Part of a small language model's weights: untied embeddings, 901M tokens.
MLP neurons of a small language model. Each row is named by its layer, matrix (gate and up: input weights) and neuron, and shows model dimensions 384-479. Each number is 128 + 32 x the weight over its row's rms, rounded and kept within 0 to 255. A neuron's up and down rows have the sign that makes its largest values positive.
A block is one neuron, or neurons of one layer that tend to fire together. After each block is what it responds to, as a language model described it from the Wikipedia text at the highest values.

L6.gate884 [118 124  86 103 124 118 115 113 135  98  91 134 117  96 160 152 138  80 138 127 104 175 143 109 121 126 142 145 140  93 127  83 202 128 136 154 163 114  72 162  95 144 150 132  97 132 155  92 121 147 110 111 117 159 123 116 158 162  35  80 165  86  84 174  89 151  84 133 153 104 122  79 173 173 132 202 103 117 131 165 101  90 143  83  92 102 112  61  92 124 142  88 139  95 159  76]
L6.up884 [143 146 159 119 114 107 168 170 174 128 154  85 143 148 120 115  79 101  77 150 136 136 131 139 159 122 103 186 112 116 155 130 140 155 115 163 106 107 164 164 107 160 127 109 140 154 117 155 140 153 111 148  85 137 137 139 151 105 164 118 132 132 112  90 157 179 118 103 108 103 124 144 133 148 146 128 128  86  98 128  81 106 111 106 154 125 104 155 167 142 166 121 166 135 142 188]
L6.gate1539 [ 81 117  70 100 120 146 135 163 121  80 158  70 157  86 173 130  90 106 128 116 100  60 134 145 113 114 137 136 116 105 139 189 163 127 152 123 171  89 119 135 121  77 100 153 167 105 136 180 121 101 103 177 112 114 146 154 136 172 143  80 107 146  87 168 122  90  97  36  98 105 178 119 105 133 165  71 148  89 131 162 124 130 137 152  98 102 103 130 126 117 111 160 130 142  91 167]
L6.up1539 [116 147  87 122 173 126 119  82  73 177 136  96 133  86 214  89 136 137 149 101 102  90 146 107  94 118 135 103 115 154 185 117 146 160  79  85 143 124 179 155 113 103 135 137 144 129 160 192 115 109 120  61 197 101 177  84  99 172 186 116 151 128  82 120 108 110 130 110 139 165 171 151 133  97 125 145 164 133 153 110 147 167 127 143  75 136 129  73 112 113 133 169 113 104  85 155]
L6.gate1853 [ 88 126 140 159 128 115  83 104 125 133 122  87 144 142 117 160 137 163 160 183 153 133 152 106 149 208 133 153 199  86 143 185 171 121 179 137  95 107 143 165 151 111 190 169 123 168 203 174 157 128  64 107 162 175 189 139  85 161 145  77 136 125  95  92 171 133 206  91  83 178 182 111 160 112 128 139 147 151 129 133 152 134 109 104 105 102 147 172 156 112 135 111 109 155 122 102]
L6.up1853 [226 133 118 145 109 176 166 159 135 104 109 129 130 122 127 177 162  68 139 120 130 115 133 152 107 135  98 113 137 137 161 119 116  88 126  70 130 158 137 110 180 106 130 195  84 118 132  78 174 164 109 128 140 175 139 123  83 112 124  82 131 203  66 157 131 173 171  83 129 172 148 136 151  78 142 131 119 115 140  81 123 128 179 147 150 120 131 133 175 126 164  85 144 167 144 123]
L6.gate1932 [102 102 177 191 164  80 146 196 128  94 129 120 133  96 156 154 125 159 120 184 103 122 113  93 100 165 103 142 123 127 152 133 158 139 140 132 142 166 119 147 141 112 119  79 116 125  80 106 116 130 155  90 115 116 100 160 114 141 133 129  80 155 104 197 104 119 107 157 138 144 122 112 187 148 109 119 148 135 178 135  78  42 110  87  31 120 114 108 176 119  86 149 171 148 150 168]
L6.up1932 [143  72 110 115 134 130 129 135 155 152 148  89  99  83 101 118 105 194  78 139 118  65 169 157  91 138 185 116 121 179  98  81 137 176 176  68 129 109 153 113  70 164 140 116  72 180 114 136 115 116  66 190 139 149 130 117 132 126  86  77 169  68  81 134 109 153 109 181 108  90  90 144  96 120 175 107  44 118 121 121 144 105  94  96 158 126 142 125  55  98 124 128 145  57 131 104]
Sentence-opening determiners

L3.gate1036 [ 90 113  90 111 110  65 125 126 135 112 156 144 163 114 126 109 117 152 135  72 109 127 161  99 163 156 108 109 183 115 103 175 124  76 138 131  71 112 209 152 126  94 134  97 107 117  97  92 170  95 125 112 137 115 118 137 161 146 151 153 134 154  49 150 178  88 140 108 114  98 168 117 171 116  92  93 186 136 143 102 123 151 116 137 113 161  99 126 206  78 124 136 138 148 165 159]
L3.up1036 [113  99  92 108 130  98 152 108 129  84 171  95 122 106  99 120 179 107  92 109  96 168 179  76 112 154 155 168  96 155 103 156  82 121 165 111  48 108 181 181 126 119 124 135 181 136 124 162 141 160  83 127 171 130 121  67 130 116 150 149 115 139 117 111 127 171 192 131 140 131 119 151 118 128 100 128 160 159 195 157 186  85 142 129 133  83 134 174 124  94 176  93 140 130 107 117]
L3.gate1508 [108 198 109 124 161 102 117  69 159 144 100  69 213  95 128 112 116 124  48 136 122 106 113  90 106 215  95 128 203 114 115  86 174 111 172  68 153  97 141 125 169 102 108 131 105  75  72 182 110 100 121 124 142 242  94 112  79 123 134  83  73 136 129  90  92 134  82 122 106 107 143 128  95  94 152 115 106  97  49 121 158 116  59 179 113 133 142 165 117  93 116 109 103 154 102 166]
L3.up1508 [136  87 152 118  58 146 123 116 113 103 180 116 112 129 104 116 105  83 186 157 124  84 171 141 168  69 149  94 156 174  96 158 167 164 129  79  88 155  93 142 115 139  72 128 114 137 128 124 130  96 129 144 163  93 192 131 161 117 108 126 119 110  86 162 152 121 123 112  78 116 153 109 114 125  95 107 100 129 101 121  53 107 150  75 100 182 169 142 140  81 103 146 142 128  98 133]
Distributive quantifiers at sentence start

L5.gate130 [192 171 139  72 158  97 114  63 119 122 111  96 116 162 133 136 123 110 102 204 141 176  96 196  66 116 140 114 187 139 138 158 163 136 122 171 136 138 120 176 146 197 116  68 135  83  93 142 121 109 131 130  82  94 133 135  93 133 116  73 155 131  94 163  80 108 140 152 135  64 106 140 104  80 149 135 114 121 141 160 149 144  62 160 115 124  81 141 105 123 166  90 115 160 112 127]
L5.up130 [ 86 122 169  82 128 136 105 164 102 245 104  85 168 119 154 136 154 199 136 124 102 113 204 133 141 115 126 188  98 167 134 166 123 135 118 110 138 100 163 105 143 135 120 126 101 149 115 168  78 176 142 127 135 130  95 143 179 104  71 138 159 165 148 100 108 151  87  87  93 121 141 119 101 133 116 178  97 121 137 126 165  77 106 154 121  74 135 173 116 104 135  61 107 140  79 132]
L5.gate142 [108 102  48  78 118 133  97 162 155 166  59 100 166  95 115 106  97 131  63 156  97 106 135 107 217 109  68 164  94 109 226  79 154 110 108 128 158 129  88 142 168 103  64 120  65 109  97 148 151 102 137 140 109 114 106  70 144 137 117 122 133  87 153 166  88 147  74 143 142 130 130 150  92 126 180  84 147 158 193 118 111 133 149  86 141 101 131 131 103 147  89  82 142 158 132 140]
L5.up142 [135 110 104 131 179 103 100 136 115 181 113 111  88 130 125 171 106 148 130 138 109 115 154 123 190 100  85 173 127 154 135 143 149 146 103 131 141 139 157 146  71  93  99 187 179  99 144 160  84 114 153 130 126 124 110 181 154 210 119 162 144 181  91 157  75  65 105 105 122 181  75 130 106 136 180  59 103 152 134 202  81 136  92 160 117 132 107  83 136 114 158 117  67 130 146 183]
L5.gate445 [ 79  98 108  51 105 142  85 112 103 188 143 102 152  79 107 156 142 146 136  95 169 121 121 140 140 129  91 165  59 175  90 167  91 124 147  93 127 135 135 101 133 124 122 134  55 188 104  85  43 163 162 122  70  98 114 130  84  96 145 112 138 152 137  68 158 142 150 143 102 159 147 111 161 149 217 145 104 184 172 126 145 124 104  89  73  68 159 145  59 149 135 129 132 145 105 121]
L5.up445 [132  78 129 110 103 170 121 147 149 172 118  96 112 155 125 137 197 166 115  96  85 101 155 131 149 166 162  86 141 133 149  71  58 135  66 114 138 121  93  98 168 157 175 151 114 135 181  85 115  51 148 123 176  93 100  57 124  66  85 171 151 108 148 138  51 132 117 154 149  53  80 163 150 121 150 138 187 102 123 132 143 125 156  51 157 145 157 191 181  99 156 114 157 117 103  79]
L5.gate707 [181  91 139 109  71 140 154 138 165  96  73 148  90 144 101 105 113 102 125 153 105 144 104  98 119 106 160  84 129  57 134 113 127 149  67 153 144 133  99 100 158  97 153 124 136 193 155 105 160 141 137 136 151 182  87 129 163 144 114 101  92 143 130 157 105 123  77 152  76  97 162 119 186 109 184 120 146  62 118  91 129 137  72 146 165 106 136 172  87  82  88 111 172  65 117 109]
L5.up707 [128 147  96 112 115 103 122 120 159 124 116  96 172 135 125 158 166 206  74 164 103 109 137 204 169 183 148  90  94 115 102 163 194 146  70 197  93 116 168 108  74 132  67 122 164 154 128 119 108  98 181  89 118 129 123 127 162 139  79 118 139 156  73 148 117 130 124 189  81 107 124 110  91 121 111 112 156 193 160 108 162 117 147  89 113 115 146 153  88 128 133  98 138  79  43 131]
L5.gate835 [137 109  75  95  87  92  78 107  78 160  44 170 194 105 127 145 108 155 190  95 175 123  98 109 137 110 111 122 172 164 125 117 133 121 169 164  93 186 125 131 165 140 160 137 160 142 178  85  93 161 174 110 162 113 117 125 175  84 136 145 124 137  95 152 126 111 181 169  69 101 134 146  97 139  92 137 108 140 149 205  91  96 148 151 134  95 116 134 134  74 160 120 102 124 126 140]
L5.up835 [171 102 112 146 120  84 110 173  95 145  60 210 153 105 130 115 117 115 119  83 176  85 129  94  81  89 121 144 171 147  76 111 129 135 187 119  75 124 122 132 179 103 134 130 134 136 152 142  99 128 130  92 100  82  64 134 180 124 185 130 113 186 147 123  54 140 176 177  98 137 114 141 118 132 121 134 143 126 142 141  85 129 114 139 109  95 115 154 161 121 162 108 112 125 150 118]
L5.gate989 [ 53 156  69 120 153 106 111 111  92 179 144 162 153 101 116 119 129 133 123 162 133 100 120 216 120 138 126 127 103 166 184 120 126 136 114 148 181 119 126 144 138 120 139 101  67 138 114 105 106 177 107 169 101 126  96 134 121 135 113 129 145 128 113 142 114 153 154 129  58 128 190  98 132 110 121 104 100  88 110 142  84 145 119 122 100  82 166 131 136 120 109 188 101 137 127 178]
L5.up989 [141 163 133 117 161 150 167 110 148 134 136 106 100 123 134 126  67 194 140 139 168 136 122 144 139 125 171 104 142 152 132  58 131 133 149 130 170 122  96 122 110 148  90 144 139  99  91 109 119  97 110 183 101 101 109  94 151 163 137  95 145 185 120 131 103 141 149  97 149 136 145 111 160 139 108 124 151  90 115 156 160 158 143 118  41 189 161  97 141 141 164 131 134 120 197 101]
L5.gate1819 [109 160  90  60  83  99 112 123  95 164  48  98 107 124 123 124 107 181  99 112 157 136 148 166 143 147  67 126 126 170 164 169 177 139  99 109 168 122 112 186 146 128 125 156  51  88 109 134  50 126 159 151 126  55  62 101 166 135 120 128 135 144 218 129 117 143 169 132 104  96 159 155 103  63 151 146 145 102 144 135 139 180 114 128 151 106 143  87 157 134 105  94 161  94 167 192]
L5.up1819 [124 131  81 115  89 144 119 114 103 107  68  88  75 163 146 115 112 143 123  65 170 161 166 118 112 137 140 154 183 148 213  75 106 156 136 141 121 103  95 147  92 112 157 171 143 125 154 147  91 105 149 172 137  63 161  88 118 112 100 122 152 165 126 150 159  97 174 151  98 137 107 144  76 126 155 106 119  68 109 128 169 133 101  91 125  89 170 113 129 175  79 181 188 106 149  93]
L5.gate1884 [181 145 108 115  95 125 108 185 100 143  60 145 145 147 146 177 167  84 140 183 158 106 116 169 193  85 112 138 120 146 140 149 155 130 134 168  80 137  89 138 140 152 130 130 114 129 112 136  76 129 118 135  89 109 141 116 134  98  98  97 133 145 141 116 115 152 154 144  76  66 101 182  69 138 104 173 127 146 175 113 140  91 107  95 164  79  84 100 103 106  82 119 185 136 144 118]
L5.up1884 [ 89 127 162 120 131 138 162 171 101 160  64 123  94 135 109 156 116 115 134 114 141  85 106 161 149 113 121 185 153  79  97  96 103 178 121 197 138 155  95 164 170 125 101 128 124 124 131  75  84 135 101 196 108  92  63 111 134 106  70 107 149 123 174 110 130 160 136 157 130  91 121 128 111 142 116 173 177 171 165 119  66 146  64  83 122  99 113  97 156 111 152  98 140 123 163 110]
Central European names and institutions

L6.gate1206 [ 98 131 160  53  86 112 113  91 108 194  25 133 136 148 184 111 107 146  57 132  75 123 107 138 127  94 137 153 141 188 154 178  98 115 130 149 152  77 191 203 151  88 147 133 121 149 113  64 110 186 127 137 143  84 133  84 112 188  82 104 167 135 107 130  54 142 113 141  70 159 116 101 123 115 135 148 124 136 144 118 165 126 120 115  89 112  83 189  63  56 116  97  90 151  75 149]
L6.up1206 [166 174 192 110 158 125  73  61 175 140 125 101 173 145 104 116 129 170  76 107 128 121 130  50  95 128 153 188 161 187 128 104 148  89 145  49 169 158 122 114 125  71 130 132  84  59 122 132 125 112 164 125 157 156 144 159 141 190 115 157  79 133 126 149 145 169  83 109 152 145 101 150 133 133  86 135 103 127 140 120  84 136  87 109  73 147  92 139 102 143 132 117 123 144  82 168]
L6.gate1298 [ 95 152 112 136 164 145 169 118 166  84 114  96 144  88 137 122 114 118 102  87 126 145 115 120 123 156 117 176 170 167 157 136 121 101 143 129 132 147 161 165 139 125 189 155  77 136 115  85 163  87  98 148 122  79  93  77  90 150 118 148 119 116 167 225 154 138 108 140 110 157 102 167 150 130 141  90  98 152 135 119 213 124  90 144 141  87  97 156 105  57  93 169 127  93  90 212]
L6.up1298 [162 156 170 104 128 158 129  96 175 161  94  88 117 167 136 146 161 156 118 131 138 111 112 106 121 137 165 162 117 100 192 131 166 178  88 130 151  97 109 152 164 117 122 104 131 102  70 140 111 148 190 134 191 122  58 162 158 153 163 115 144 193 109 176 103 101 116 123 169 160 172 137 101 105 113 105 153  75 108 106 127 106  52 159  45  76 126 157 117 165 114  75 134  78 147 157]
L6.gate1478 [ 95  82  94  41 140 129 162 109 137 189  90 135 132  51 123 149 140 172  79 152 121  76 142 156  91 181  87 151 163 162 141 126 148 130 110 167 138 156 155 138 101  60 129 167  86 129 146  77  74 156 150 125 145 124 123 116 167 132 135 128  99  98  92 152  72 143  75 114  49 152  64 148 150 128 127 137 117 115 127  95 123 111 130 149  69  81 123 143  93  86 129 108 153  70 109 179]
L6.up1478 [160 130 154 126 100  81 144 115 103 134 137 129  97 110 106 160 169  99  91  80  92 139  69  85  96 147 146 178  78 121 145 107 161 111 114 114 102 119 122 170 127 125 112 121  86 155 125  82 162 167 188 128 135 139 102 116 114  89 154 190 133 130 111 151 175 113  82 119 158 141 130  74  68 146 161 143 122 114 147 136 149 174 151 187 140 126  73 116  97 149 141 119 155  80 119 146]
L6.gate1920 [107 111 100  99 110 111 117  71 165 146 104 145 140 114 145 125 116 161  53 134 150 132 153 126 124 100 128 112  98 117 125 113 114 152 140 117  89 119 110 162 140  76 124  92 165 124 121 161 129 138  64 134  95 124 117 148 125 170 135 103 114  98 161  99  77 147 139 136 132 161 115 131 138  74 140 152 129 105 143 118 121 153 156 123  85 114 127 137 104 153 117  95 134 105 162 152]
L6.up1920 [ 97 151 130 142 107  58 157 167 164 170 101  98 176  89 166 129 114 179 130 161 125  95  53 152 101 161  97  93 207  93 143 171 148 179 102 142 140  98 109  99 178  84  82  93 107 111 176 139 120 159 135 166 138 130  80  97 147 156 167  55 121  72 122  95 173  86  78  85 183 120 102 137 122 150 147 121  87 144 118 130 111 104  80 125 127 105 117 118  98 115 134 121 131 158 119 116]
German word fragments

L5.gate65 [164 161  67  99 131  72 109 173 125  94 150 110 153 107 104 134  60 153 134 175 168 141 150 100 123 128  81 109 117 136 167 163 137 115 133 115 145 122 129 173 156  94  95 141  76 125 127 151 143 130  72 183 106 131 162 114 145 139 169  94 145  97  99  86 117 180  91 126 119 107 192 155  74 118  97 160 144 179 190 140 168 106 138 170 168 134  53 129 104 110 161 109 123 165 139 121]
L5.up65 [ 63 106  82  93 152 122 112 166 130 171 162  60 138 179 182 134 128 111  64 168 168 149 150 113 129  93  86 162  93 111 115 149 143 115  87 167 171 105 115 144 132 119 127 151 119 178 132 109 173 122 107 143 202 143 208 147 141 162 120  52 140 117 164 153  97 143 149 114 123 131 110 139 104 105 172 127 152 165 104 170 160 162 145 176 142 157 123  88 105 164  93 139 137 145 164  90]
L5.gate972 [105 118  75 122 162 144 141 236 109 115 148 154 151 182 153 171  98 106 215 101 160 127 106 124 119 117 106 147 152 127  82  64  89 172 125 154 144 124 180 116 176  82 115 163 151  95 141 103 141 122 154 142 114 113 106 150 132 136 142 106 133 130 174  90 151 162 112 124  91 126 111  77 108 161  93 101 185 143 106  97 169 154 186 119  81 103 104 121  67 107 163 166 139 131 143  79]
L5.up972 [ 99 129  62 104 161 112 126 183 155 164 118 159 156 231 133 151  79 112  85 159 195 143 128  96  90  89 117 110 192 125 112 118  77 128 150 191 166 109 181 177 174  58 115 178 127 141 116 128 141 102 157 128  81 184 144 171 158 143 131  89  81 152 134 119 141 173 153 125  96 113  89 117 166 147  78  95 164 142  62 131 139  96 153 117 135 113  39 130  42 139 122 128 163 138 143 127]
L5.gate1085 [ 76 141 129 104 134 115 119  97 121  97 140 100 135  85  90 174 146  89 202 181 144  84 126  99 122 118 161 121 136 155  86 156  74  95 124  78  78 101  54 158 172 122 106 110 175 100  86 193 214 138 169 211 136 160 194 143 159 150 117  87 127 107 160  68 158  85 114 125 166 120 179 117 138  94 163 153 164 173  82 107 195 152  98 176 102 130 192 132 123 134 149  80 125 133  47 105]
L5.up1085 [108 138 115 124 150 134 119 147 148 108 162 106 139 109 105 157 109 162  41 143 100 100  96  64 132 129  70  82 189 141 159 180 166 141 110 158 137 144 184 143 111 101  69 100 153 125 102 119 145 152 106 145 119 195 145 105 109 196 102  93 105  90  99 147 112 125 108 147 131 125 165 104 127 179 109 133 171  92 155 101 197 159 122  88 144 205 131 151 116 126 118 105 173 103 191 116]
L5.gate1202 [110 112 115  97 135  91 199 112  73  91 130 133 147 127 110 119 154 124 103 136 175 190 117 163 141  75 110 212 143 127 140 112 103 126 131 109 104 115 116 130 155 107  89  58 115 105  88 131 117 144 118 109  74 159 164 151 111 172 126 146  84 157 125 156  79  92 230 135 154  84 122 106 153 108 134 151 174 126 164 135 162  67 105 141 159 127  94 117 111 137 138 124 102 123 155 122]
L5.up1202 [ 89 126 138 156 136 105 151 162  86 104 157 127 100 170 114  87  85 141 162 105 160 135 150 102  83 150 112  86 122 156 134 131  71 119 141 102 152  82 181  93 154 135 103 139 113 145  74 129 141 109  72 124 124 214 164 174 128 123 132  98 165 185 103 111 126 117 152 161 159 186 184 100 165 106 114 128 168 109 139 142 145  75  41  87 163  98 151 126 177 145 147 132 122 121 144 113]
L5.gate1419 [127  58 146 123 167  88 105 120  85 143 160 119  89 153 144 127 117 198 132 188 150 108 109 148 129 132 100 145  67 122 149 134 146 153 142  99 141  88 115 144 148  92 118 124 154 162 129 156 167 115 151 119 106 154 118  92 108 125  98  81 103 107  79  54 112 168 110  70  54 172 103  70 116 121 185 136  98 130 122  89 180 161 126 210 180 122  86 140 113 129 126 111 121 144 160 121]
L5.up1419 [113 124 153  74  73 109 118 160  54 108 101 123 157  96  87  89  93 163 131 138 136 148 110 110 117 110  60 169 106 163 110 112  74 112 163  80 137 120 151 161 142 100 133 153 107 121  46 140 134 122 110 149 124 128 157  96 118 167 111 128 115  90  91 105 126 169 174 144  99 105 124 131 141 108 124 139 152 159 105 118 170 111 143 127 120 116 181 157 110 147 194  80 154 107 120 110]
L5.gate1467 [100 144 134  90 110 150 116 148 119 196 157 104 142 163 150 124  93  99 167 132 113 133 121 108 124 163 181  81  97 118 171 118 195 115 117 160  84 117 116 189 144 119 126 116 127  53 111 139 198 106  66  82 150 126 170 116 161 110 150 227 159 175 125 114 146 208  94  75  89  70 114 135 121 117 112 132 132 124 111 137 100  99 180 113 146  72 118 191 125  80 131 133 169 127 161 153]
L5.up1467 [103 109 143 114 100 109  64 142 199 143 117 156 151 142 112 115 153 106 124 122 135 126 118 123 159 119 150  99  70  45 191 154 133 146 119 122  19 138 110 105 127 136 109 118 129 145 158 125 157 172  81 101  59  99 114 125 105 112 110 150 113  56 126 133 152 174  94 151  93 165 122 112 137 129 204 103 135 145 113 178 186  82 111 143 113 163 139 125 114 109 108  89 149 126 120 108]
L5.gate1534 [167  41 100 134 183  72 157 109  73 110 224  61 138 151 129 161 122  74 106 128  85 175 174 178 181  93  81  85  75 189  98 127 143 122 168 131 133 147 158 182 101  98 131 151 159 156 170 163 159 182 129 154 119 156 190 128 135 165 122  88 108 172 124 105 152 120 128 111  96 117 143 162 135 110 187 139  81  90 138 107 156 137 128 137 156 111 171  95 154 148 126 139 157 160 122  91]
L5.up1534 [146  77 108 152 188 104 168 109  71  91 202 122 107 142 144 181 153 156  91 170 113 137 153 108 124 108 115 140 114 132  89 164 128 158 152  93 114 132 140 133  73  83 134 120 154 203 107 166 114 185 176 104 150 152 125 138 138 173 176 111 141 159 141  64 142 115 164 116 138 134 178 154  93 134 203 181  95 125 190 135 129 159 108 130 106 126 166  97 111 105 144  87 126 139 133  98]
L5.gate2034 [115 100 153 128 109 144 132 171 103 187 103  80 100 189 205 154 166 110 174 110 152 157 107 155 166 132 135 128 111 139 108 127 150 137 132 103 136 171  85  66 110  62 111 162 136 172 196  73 149  85 118 136 133 148 157 134 105 118 166 111  90 111 108 146  87 163 136 185 120 150 122 106 144 147 118 119 122 101 142  86 169 170 135  86  80 139 103 143 152 140 130  95  90 138 125  98]
L5.up2034 [102 105 108 106 181 131 185 187  75 172 102  64 146 114 132 139 119 167 146  93 148  81 134 166 128 108 142 114 100 135 113 124  61 126  87 144  76 190 136 125 128  91 170 132 115 110 104 172 128 108  92  94  86 159  85 144 112 130 133 102 141 152  83  73 133 140 132 107  76  32 115 170  70  99 104 176 110 104  86  85 134 119 154 137 114 102 118 181  80  78 192 119 112 168  92 116]
Quantifiers and modal auxiliaries

L3.gate271 [ 84 110 141 114  58 141  69 106 112  96 132 124 115 138 128 148 126 122 142 176 149  94  55  63 100  89 136  96 139 180  86  96 169 117 153  97 159 131 129 167 148 173 165 176 131  56 133 167 100 165 107  92 173  62 123 126 145 160 108  58  66 173 202 163 127  88 106 102 109 108 140 107 145 152 173 101 151 125 144 121 162 122 168 117 104 169 104 111  88 134 149  77 187 145 255 165]
L3.up271 [111 113 157  97  62 156  95 106 144 126 136 172 109 119 135 160 119  96 163 139 126  96  83  97 105 106 137 141 128 137  70 119 197 141 183  82 137 133 115 167 146 178 147 190 156  29 144 155  94 147  86 106 147  89 122 152 136 127  87  68  76 124 217 125 123  81  86 112 115 133 152 111 138 163 161 120 153 123 144 119 157 123 112 117 104 193 130 100 109 125 155  80 133 158 216 155]
L3.gate1383 [154 157 118 175 124  87 106 206 169  88 127  99 166 161  83 129 131  35 139 140 152 151 125 124 107  94 153 154 132 131  73 107 163 174 181 110  93 152 183  87  77 183 153 207  79  85 181 148 118 121 136 143 151  87 128  93  93  87 119 111 168 116 158  76 127 126 105 101 136  64 171 168 161  88 143 147 181 101 106  83 124 163 124 101 107 139 179  68 166 130 185 161 144 101 144 122]
L3.up1383 [136 182  56 201  73 139 137 185 112 118 150 122 137 134  78  93 139  25 117 192 153 140 103  52 112 111  97 114 146 148 130  88 110 175 159 121 129 132 151  79  76 149 180 182  74 100 133 154 133 173 178  70  98  79 147 133 113 148 119 104 102  99  91 118 104  99 120 124 153 144 149 160 153 143 110 100 157 109 126 100 135  93  99 104 113  79 145 113 172 172 163 159 191 151 104 172]
Two-digit numbers in tables